From a checkpoint of a small transformer trained on Wikipedia.
Training: 123M tokens, 7483 steps.
MLP neurons of a small language model. Each row is named by its layer, matrix (up: input weights) and neuron, and shows model dimensions 0-191. Each number is 500 + 40 x the weight over its row's rms, rounded and kept within 0 to 999. Numbers have three digits each.
After each neuron's rows, "fires on" lists the tokens most often at its 100 highest values on Wikipedia text that the model never trained on.

L5.up207:481495496483535492488564506417449573541436506498468440461520526477523552482561535481540524451519504492511569446542442507499454465520477553443510527466519565523452475539438489453564446507433517485490533515472494495469450450439445481478476476511490462514546512542488534420416516455544533550478501492510528499484543465511474585567520471578510476473573524486606587464494491492507514561504501529443486524534437496546480494454482474450413479511501466458491517480596447502465447504531505503500475473534514471476493490504428496434436477543454546548452549536519489520522527470501443528
fires on: "f", "ov", "es", " sp", "if"

L3.up181:480508525508535504521528583567519444501492478516508448504558512516450450463483407499498473548497382590514558505510511531483461458518453498504467497502560449498518530452467466474518473491551513526494458568473488554395457527505526458456505480485538484509561575534530504502504526490464492554528565450448494524471468468530452505526532520444474486581418478477565536529531551454482469517447530586530465545519497422500506565460529448441549516508610482553459430530473515584546500465507490471494489522581538575458501528498459517503541495489492435493567449572468521509453459520529534397
fires on: "H", ".", "h", "ounc", "ih", "w"

L5.up120:519434525580520509429483467458564527557485553496483467486468430442517473487453544554524550477446461570455579477480504519520474532597470522575541475432495507438387482494527474516485528541472481533453446515587537501495551500476497429480479439438555482451508534470501520487464489418506498532525542539474483501473487468479507505546466585488493491516542491430497556537471462497496510540537439500576443460488586503474435481433451542523494494483495491509499515436475471486550542557401531492574571515539537559568536510514466478592523519531556490470477486473496467488462500508521509457
fires on: " |", "A", "T", "2", "O"

L5.up190:496398543404546500542514406500544529499553538522450571489447456499471531480510509518488460555448508495546568499467507555527512547486493483474480436460513481510465506479495495484460495542470514512499477501504487560560487565509496485527505545489495512568508525430494493474471539466513543536462545474489432448560478516513506554513393476460464491481479520472586520576563529550496498499529528444505546384540480479560473503509421516524517537474534516461495499495561479457536442463446523514513497498452508471486501498512464457565457465479459480480495561522503554582540372495479586436
fires on: ".", "ic", "ot", "ian", "un", "rict"

L5.up405:476432491467493452515493495419523524456419503494464534458548551484479429469495488510492494482495485413445468532508484472557454531563532587534475514490494532434549472585453534542495501500454510524474443454537513593572446549511509555508462445507525500491456535513459461509488542503510486478587593533468498518486468481525488461478426480464469485538535512497518573524518585501528545555496455490536517450534545552472475428460503488549494480480422504480546554482506516481447486458460533542521476515491495563462480470529476500481550544460517407458567524430466513487582487406496503416
fires on: ".", "il", "ous", "ul", "aj", "at"

L5.up277:520494575510475470471473488508473522450521531490410489557532500490427513487496610516524580483512449492485492457520526554509485512448604590525548476451501534562553482475517491556530482541426537446376513472528539516501501464521482505516520433466450472589549535543525440484512443456451473471501468514514535500511542551482504494550490437466490429463497434471540500431456546471457500495494493461466559524473513497556458526535514545560506538459541417555498513532495532487486506539528529456478476494440561519483442472570434507495502482435465517504560552522533537527552542505480526484
fires on: "u", "9", "at", "l", "v", "i"

L3.up216:460453546503551482463442518543470484497492474477514528498432428501498489430528475529467570547562534489518571459484404545484523556468510470421493500488514484546519519511446452482475503446548505489493489458518528486466483515444618542491483512495574460453531480522581463453485537499559496542474480517495534535507568462510524445489509487450467506474500411523514546465465486495509537425530447595528455542475511420539485463486443481439536520446531511467549468489524469572521542491492493461533542473471463463523504500485503525485522415397511420573471561602455539508574505494524522514
fires on: " pre", " ext", " sub", " con", " re", " att"

L5.up280:490535419420488508483486505540536472472491469529523493518471497482495484488538532500548535514502506506568522530491535491546543514520493477619464508494533463564543413497570474489497476481601548496422538565532402504440544484476444546515482515476537447379525429529503530491515474511517486479453518566443476516350523500562508521540528475563524540474464494515367463520500448578499536563483474460562518528520492471482534509526520420549530468571489510474472434471574497519504459471497541443517455482514499460567474419495516499479488513532561522517523458445517515515536541485394496464
fires on: " in", "w", "h", "ul", "g", "ur"

L3.up328:517461501416484426521489488449515562499538473517489547458488481504455509507516533471482531529550512449436562517491500552531511522493486499509469519502523509527529502554491416494538448465467522533459528514494499557522541496551526511516520432565416505440441472490492515484487517496491500505504487481553548526578491489518507554442518471491441524579511430496514538529444470508472577484536518475395462515430570464501561536589524541470414516503550485503528543459532527396470457503452479466564532495488407479450484410592573502571465502531500519480432488450499400533482489453533483530
fires on: "al", "ist", " meas", "id", "ic"

L3.up141:555493514495537420515552477565481452448430527449520484518556514500510493492532489456493432484528446465462503453510481567510590478459503525508539482506526475540486400435476538563492506508467514440448504477545458546486475582530577535470524523504512488554506499549486613486584459433536504526514520569486433507557481487446496509531496491574501520537467454477414548445545496426567449411543464467489532487514502468519541480505514537526561480496490546519549563452479536468545467538527456529519432479459500507492493538420456531450508527523534528454464576524533489472509502507444484572
fires on: "av", " dem", " am", "m", " Nav", " m"

L3.up384:510494539471543464439504571474511429475511562484476503468506498526431460420461490566461507570480505495523496528487493450561480541500462516491464540514502543453511516406541496504516558529454550522467497448433542516453490571489535524442447487474423417471513476566512450451548537466572484435459579511591541527539552576500486449525515560492487523525494493489503501501511517477473481539447500510420539527439515511533541565430494548546568409420505479490539500459506448433424506474473534550521458497516520489554533542516515474478476429438447552472550522509484577515519487456397527499
fires on: "ing", " To", "ve", "rying", "ae"